config.toml
norm = "layernorm"
norm_eps = 1e-05
rope_theta = 10000.0
qk_norm = false
bias = "none"
init_std_up = 0.0333
beta2 = 0.99
max_seq_len = 1024
MLP neurons of a small language model. Each row is named by its layer, matrix (down: output weights) and neuron, and shows model dimensions 0-159. Each number is 128 + 32 x the weight over its row's rms, rounded and kept within 0 to 255. Numbers have three digits each.
After each neuron's rows, "fires before" lists the tokens most often just after its 100 highest values on Wikipedia text that the model never trained on. A number after a token or word is its count.

L7.down4:107087108148100149114023084130149124160110117130123117136137118082041153131169087114118169127160111159150165195154104088128133145146117140148133078127067197120134080123197108137099162066093097125113112093116130117142164078132090173095148133157083097105136148179179154109132162191128155145104155166105106180125173123109107135144111162090076109125104132099092161120084126191144117081078113144185112142136125063106141165160166092116135139071067096134142110146121194090120140146115154
fires before: "t" 20, "s" 20, " the" 18, "m" 10, " its" 4, " be" 4

L7.down488:090170094123115151064125148115129106076159149114069124161144195138080116135119203160157143115091133121189116177157124156109125044099129152098150143115069092116111066139088135155143114098153156104112132050112091161124101156079193098090076158104069177089149122156121109119197151177158144126116115117093161134122122119070127169127138121116130141118160167160138150135121107102145122164114093143102161042139155153109147158164161128081140140082130171126102109097141159140177110151074056
fires before: " the" 30, ":" 16, " #" 5

L3.down480:125167186146116082137111132115137143108127131096064119097096097085081136122136109194171147157123170115117164152137126037108163104150154139120195181143092165129172129181094136201186124170122163126105127118132061121101108121154146104060167138137145154111140142166148185096146159198108135092137125070112090170133121133064108075109110174175132158122165211091092149118036117113124171119126078121138143119120167128106164157134114148116132092159129162138107129173164106169144162144126110
fires before: " States" 45, " USA" 6, " |" 4

L7.down255:120110165099143073110126100152106099136157161171122162101135176117119151134157106164107101111145115170167122197096140082062058092076121114102113158131209111222147122142101109159108139114161155140158108167165210112140114141145128076082092206085140166100135076120154117118175104109066153139169124094149113133110140113095145155102124158123140137105109157081143136095034145106115100122139109143184166062161138113112147164143106080124112157138102162110140186106149150157130068136093128
fires before: "\n" 71

L6.down238:144136117157115100191119167144101126113090177129167178140135147178071104121137100097095105119119121134116177141160137126176149135198075148130155118078112139168166091120194087125130114136101084128129190085096157125147144190213144131195117179105121161112097199149098079151125141119124105106153128119110068145125103127121114093159160060158086165100111124134083165124162138111098097067118103104077100103144136167109131083174172109128135170121108180081139045126130134133120127138153055
fires before: " the" 32, " a" 18

L13.down216:093113137150121108060082121091132106110173130132128058097138063163164123160107119105169143123106094124133176114116140130094126163106095116173152095117136179058086102141221151145149093112178143181186189132128163122163127132124168107167062103141156144113079153102100163154136112166102191129132071125132076148159113091090133118081150142084106177130130115131107122168179155131123092076166136139138154170158143125109115166165159122156186150122124080116123153086125124139172078095042091
fires before: " |" 42, "t" 12, "s" 4

L13.down571:164119212121112144073152157172132192121102120142126145193138137141118145073083057107140098103091128163112123146156104137116099110127098140168139103127156139135105059131144119126128142139110109083130131122168138093124122113177134142083147171128143161150108140138155153168152112113133175145128136140123138089092126087099190107137104087150137106102091150063170128070200066153164170194098147124068101146137144147129107105067070178115090124161098210219150096138097111134122103152089190
fires before: " York" 24, " States" 12, " Zealand" 5, " South" 5, "som" 4

L5.down285:117140152104142098227141163151140123073116121130121136122121097097030136146154032143130152123096091161115112191176112115137110136083100172114155177147110138141176089137143142158103109090093168137183129133121155052156111084191136099118068186149148137116099110133129090157097153100133135110138168154127113171106084160134124172116123109173087130169109107121103114100142169179065077113127125164108117110148172154128060075120095161125156135159133142150113178114138113105085050171126140
fires before: " the" 50

L11.down197:127140102121047081117127173127129120095077127145170160145129189097102094157164048101143188121156139138151123152141158197115169184160154075174171133102154153157153098113133101086133114118146097132124196078063113158104101111155138106093126144127073153106155107140100145118038154102160094116094106159125124178145113144105134131092121141100163122102116120089150113168120151127150133067140073128137086108138077117119118214154101113123091107157197165154137139102142212170104105096164148
fires before: " |" 41, " " 12

L7.down15:085162109170065136137100081100118107123119180153055116110122150130154131134192106046206161178082151134137127135132120159121105136127099126081098089143142131099143096142140109150149124078113147129157132073102097169118146105130165158104071137122071137106112182138142121110165176125176105095099144076109109047145135102146130192139102116067116102094111114119103118183165147114161147090135099167132138112135114195124157147123187127125092219112110125108108123081066166101082145191100096
fires before: "s" 45, ":" 11, " the" 5

L9.down305:103115157130126099103089141187102099111129161109132150071151153063165095139130174151169135137125107203177124202106139142065175117116125099128147120111139073151146081062095190110114173069145122105111156156121216138153151105136119120164141176132177131156117042061117116132132109108094134159083125085169166080118163154071103119093120091115105128141138147134168121122091129136189141127136124126148157115121142169140139211158135101095101163132132195109103126075167180142131098092113110
fires before: "\n" 30, "N" 17, "W" 10, " the" 9, "E" 8

L6.down45:087084180240144105160085152180107119117137112129105139140108098061137095095118083083141149147146138186110140072151093138127174135097135129137119157118150125098135180134144111164132120127117127134118130069141147097139172084182110144141142118132125141142114185092180167119087103167115166123125102110139094092142085088154168092150143113141122160094094192146094125150099051151193172078123173111157153163161147144086090188091089139145050089135131096111146065136169129104065114157134149
fires before: " States" 47, " USA" 6, " |" 5, ":" 4

L7.down447:095135124196124155146115142081145151098124097139153104092198159123092114126112128113102159137101107149132100155122095206163175144191140101149146096098083091186145137123080154169122136110105143103125180136080125169130120132089156134133146093156145122131075199136091152210100146164157128147064171145107119115132178119118075140089122108101122102168096096184091125173161112146187148142134115167143105145148085148116106129174194133158102165114140081100106107080099213055105118148190123
fires before: "s" 36, "t" 18, "m" 10

L9.down429:082160126079109122087149133196140205119106134175118138072089153131102061130141182101116154160116114113125129096118156142122171129102135146116148131113175116148186188081120129075113135098120092130111126143141118148097098097190092130110144145203130097135090064171111163195103124112129128105154150140133106171139168135157095132152186161175117161165131142053076093119098098156138136065150093123079162099081082096166134141120153145141159163123188190133145192110109138094110079127113068
fires before: ":" 22, " by" 16, "ed" 14, " the" 6

L11.down467:187136137085085106126137148138127131109119117124096155176162078111160139122095163063078113137152124134090158181137090143163127133084113144101120094103117132092121096107129140123137127141168154104165122123137142114132178083155128151143051091093100092099122114145093150148153161122119144115152168144172150139116143074118137084208117150111062126151151127147116126106172130147077122170115142070096103122082097141138128105065117188169152140113175254109155217145167094133173187151138056
fires before: " |" 37, ")" 6, ":" 4, " (" 4

L6.down602:068137164137104109174148081113118141118135103085052116165083145140139126144131149130153173162129177201125193132106199127102130113063122137174123107114108140093112152144176126161139118118188107116160105105138154105162179097143146102094138152119066183071159116143165095084150115151137148112118142151151161138105063148065156099164109133119101162117130143141140120118052145160097082086170178141148141097061118161086125175154116162101153126101108132128084134165135086118093118165033066
fires before: " States" 41, " USA" 6, ":" 4

L12.down624:094109143035080095087120140102116095080154116131107089152125126154137134124113135135135109122147174150106071120151107122093165111113143159122193082112146110133106107098125162131147160082105107073190213131110095112157108153134099155163090130099128111076194119112153111125079135104138102128100127139188158070174130100024168127117141146165114148163180126102152143082152143225073142158130090090096115197091143153156160116162143131183149153169148128099137199120125136122101126108100135
fires before: " |" 60, " York" 9

L7.down293:140167173088136157067158154115154098124205114114082138154112144122127136127120184167179119137132169136109116110118139131112147126077167165148148133103038155050108127152116140167183094127142103101118163085125111112134121106116178085163095169071144112082161146125099057101122187155119205118155089155082167173137135136062120127207136083153128141098163147174174174170129088116135142145108101144119164094113123105126159136076136147115153125123144172176124075141122093176202151148113133
fires before: " the" 40, " age" 4, " #" 4, " an" 4

L3.down141:125127128163119096160169142129162145122139101154132155112122134146100111153117159087087064147140137106100072153132137096146160145112144127126076132120165158192111114158184146172134148135140173156111158088112088104149097142242106151126055148139140088144099163122096143169070117097091121125132149146163130113120136155161111166143157090158164112168121134129056122142082092167057148064181138126144060124064158156083086171170120125143175119048143148140123100093170095062096096099111099
fires before: " the" 46, "W" 4, "N" 4

L5.down444:159067121179132120142179131156073087093176104119126169163174085104093193118089094159125173117125117148121173142179168183097120111106143165190142136105132119138110244103062134092145116118127147125085136130161183093130149146144127100205166050160104126139085134115128125149114125139093139130142121154176140134104090164175145094128158140160174128162120140163175128084146123143203151144092154079147178156104157123120081109113068140202125119114160095144128160112134145151151110149163110
fires before: "," 26, "." 15, " later" 9, " of" 7, "'" 4

L11.down310:122110156120126101093118157131142146106078123120127122124132092127111096159105085139088199155201200143172167092126126193098142077150132181115116096117156176072141138132027115162099116176118143138109127138156139084133153123168145104064136131123052170088129156148161150137102150124167088132126104125129092148183110096114083142127106165130122216080113104099137167134177119156116158133148108072156124079110087132205117161084090096115091168122124199151152175105141139126068140140144120
fires before: " |" 44, " York" 7, " metres" 4, " m" 4

L7.down608:123082121128151180133105125113170117105162145111096135120176145094164097152099145119178144177129165142153104154091104185142129109083154124107079163128081115097118000157095165201116133092129177127105185108133147161186124130068145112124108183115082149132149108149082145107137184185192129115126168110085140139119110119080137147147159077102081106139133156160139157145082106124193110096124111151132155092135127104122170156109179103128139141097146198131111078102147149152165091140072079
fires before: "\n" 63, " the" 5

L9.down455:094072135185171146116081075085128093125113187101090067183157156202122145098147200128136123118117141193165126191162138142161143123145131183059113140104111095117144081150092094160125156095127160105145098097102107122157098106089163113121102131096040141169105099139161122156177121137171118121149080122082162113121108071146142150136141140128114147082107161148147081165041104090160110113127090155117101103139118159133134142194114141129110175154112114096120061142112164115088105186137145
fires before: "s" 35, " is" 15, " was" 10, "," 9, "\n" 8, "ed" 4

L3.down494:090176158147129133157107159201120106140182165158149124148143124122130213083086197146112102154146152149160140115128100118134151081083049119169138131134139128049116169109109153116214151136127148137113182105136177132106121089088118158127097118091201067087063142122156122193188090098124154134129133093101101111152101147094123128117121141112136179118141117088118068072140062103088117151123138179085096125104152155151114078145085132117115146107101132101156126144138155118094196089172141
fires before: "s" 57, "t" 13, " be" 8, " have" 4

L7.down478:075181180183094144101105101161090116128100133078088138185139143169100101176128092090096110120122108152129107089174095124081145077088131084106127118135094089174125066095159136139175113060158113130132128073113144140082095129107150152145079124146118158092103058138169081168168083189112175137146116138069119115130182125158141131113122131090152145113085154142138118145086116070148184131155117151097162135095104114111081157179147138161096122085122072091143135089080183095069142093173137
fires before: "s" 44, "ed" 12, " " 5, "\n" 4

L13.down608:113144129134146149095144102120147145123096177159187131149111158063105118086144119105188151118132124143113165145127122134095095142210064084118147152105109128092075129147086125136156128087184143062089107112169150154167150124127147177111184134176149147113096192089059173090131120191131135096168126135087145153183197086129078114111159175100091117160106138130102101093143112150101090149138183118146079102124126135132138193106094162143130137137164143049123068109050141112149084139098137
fires before: "-" 48, "." 7, " |" 5, "\n" 5, " by" 5, ":" 4

L6.down69:066137153146183157111120148125078047072155103146150137123166153142117125129092144142148138110106135197137170162112150089118171102167105072126147115141099089021139119103126115158135089150113148147132142119147149149161197080152090138078179134122110146082145117169118097105139101154149170149091091118077093110129153111135096096109167121126173136051127176117098150127189190136188138093114093190084134114131184186120139152130071106152144163112136102046091128118125167135133150109128102
fires before: "-" 32, "ed" 15, "\n" 14, "s" 11, "t" 4, " Species" 4

L7.down198:125057112153149112133110116109127109132107146177173189073145106143172100110137098102129169138146135159125136186083145176121069142100125122127086147129170090175128138115087141141119146117110191122117146147179224174173168111157117142123167116146126095139116229124106209104124094104141131111128128136167099102110073086176107136093159139095082161144089074099120131161134134174125104062158126152182134146156115071160141134130161085163115134148132144099135206096137164144076075139089093
fires before: "\n" 65

L4.down0:104155115137184057150129170117137140098123092145219151118150121062146089117147155121102128121101113132108187092131117077092130152116126133164148142092122163107116084122087151157119101130164162162116180153123146136122138081158142101100066150086164096098125129109063109126063166122109142120146121157058128160162155176162124084078113095117170169133159117093187150117158119138083095089087111138172151097074109187165147080097135106098103057122120146167121108117100059178167067137084156
fires before: "N" 22, "W" 14, "E" 10, " the" 4, " Technology" 4

L5.down8:153142161158179158115144141129085072083139071102095135136130161068103134120115180164134120111062125165182155094095163099073128083088135172139153162091130106122130044151066176187151135114146145103109163073164109114141117100115127068113119067136102141094083074126081078133128157153137137106116090159109147157122128167148123082142131085125204150119147131155188166106071092136139146116118154126144186131091153155166087110099155097130128162106098173159111123114144164165205076131102141
fires before: " the" 16, "N" 13, "W" 10, "E" 8, ":" 5

L13.down517:128093132138114064083103174161141195130151125173110101072120082089095137094116124115130089092180085095097180125130120143080132139165138185083137162142121136082102139115104127121113141148142170072129182160146139154172166211105138103116152068068119025174084086137092132130147093122149110112130153158145189112176122120133179140114122120089121154125134141082100099135168133133092101182103193142182078112148172163131127195083098103151159130104096168118163154136163091133142113150121123
fires before: " |" 54, "–16" 6, "," 5, " million" 4, "'" 4

L6.down539:144128102117184097109122123172114128141156150121155168054131113134127128125115108160130113089129164043131136110132123091100083127175119105136116155149141095182121137134110132120166174192084149158098156093203089144055125143145159144147099118097096110131079217161120166090148101080106105108147120117169037112135140124179128112134081147156162132132092123121064157142148103106144118115077102087146099170179127111120134198041126084134151124165145085144134179146125145190159143199112142
fires before: " |" 34, " by" 14, " (" 7, ":" 4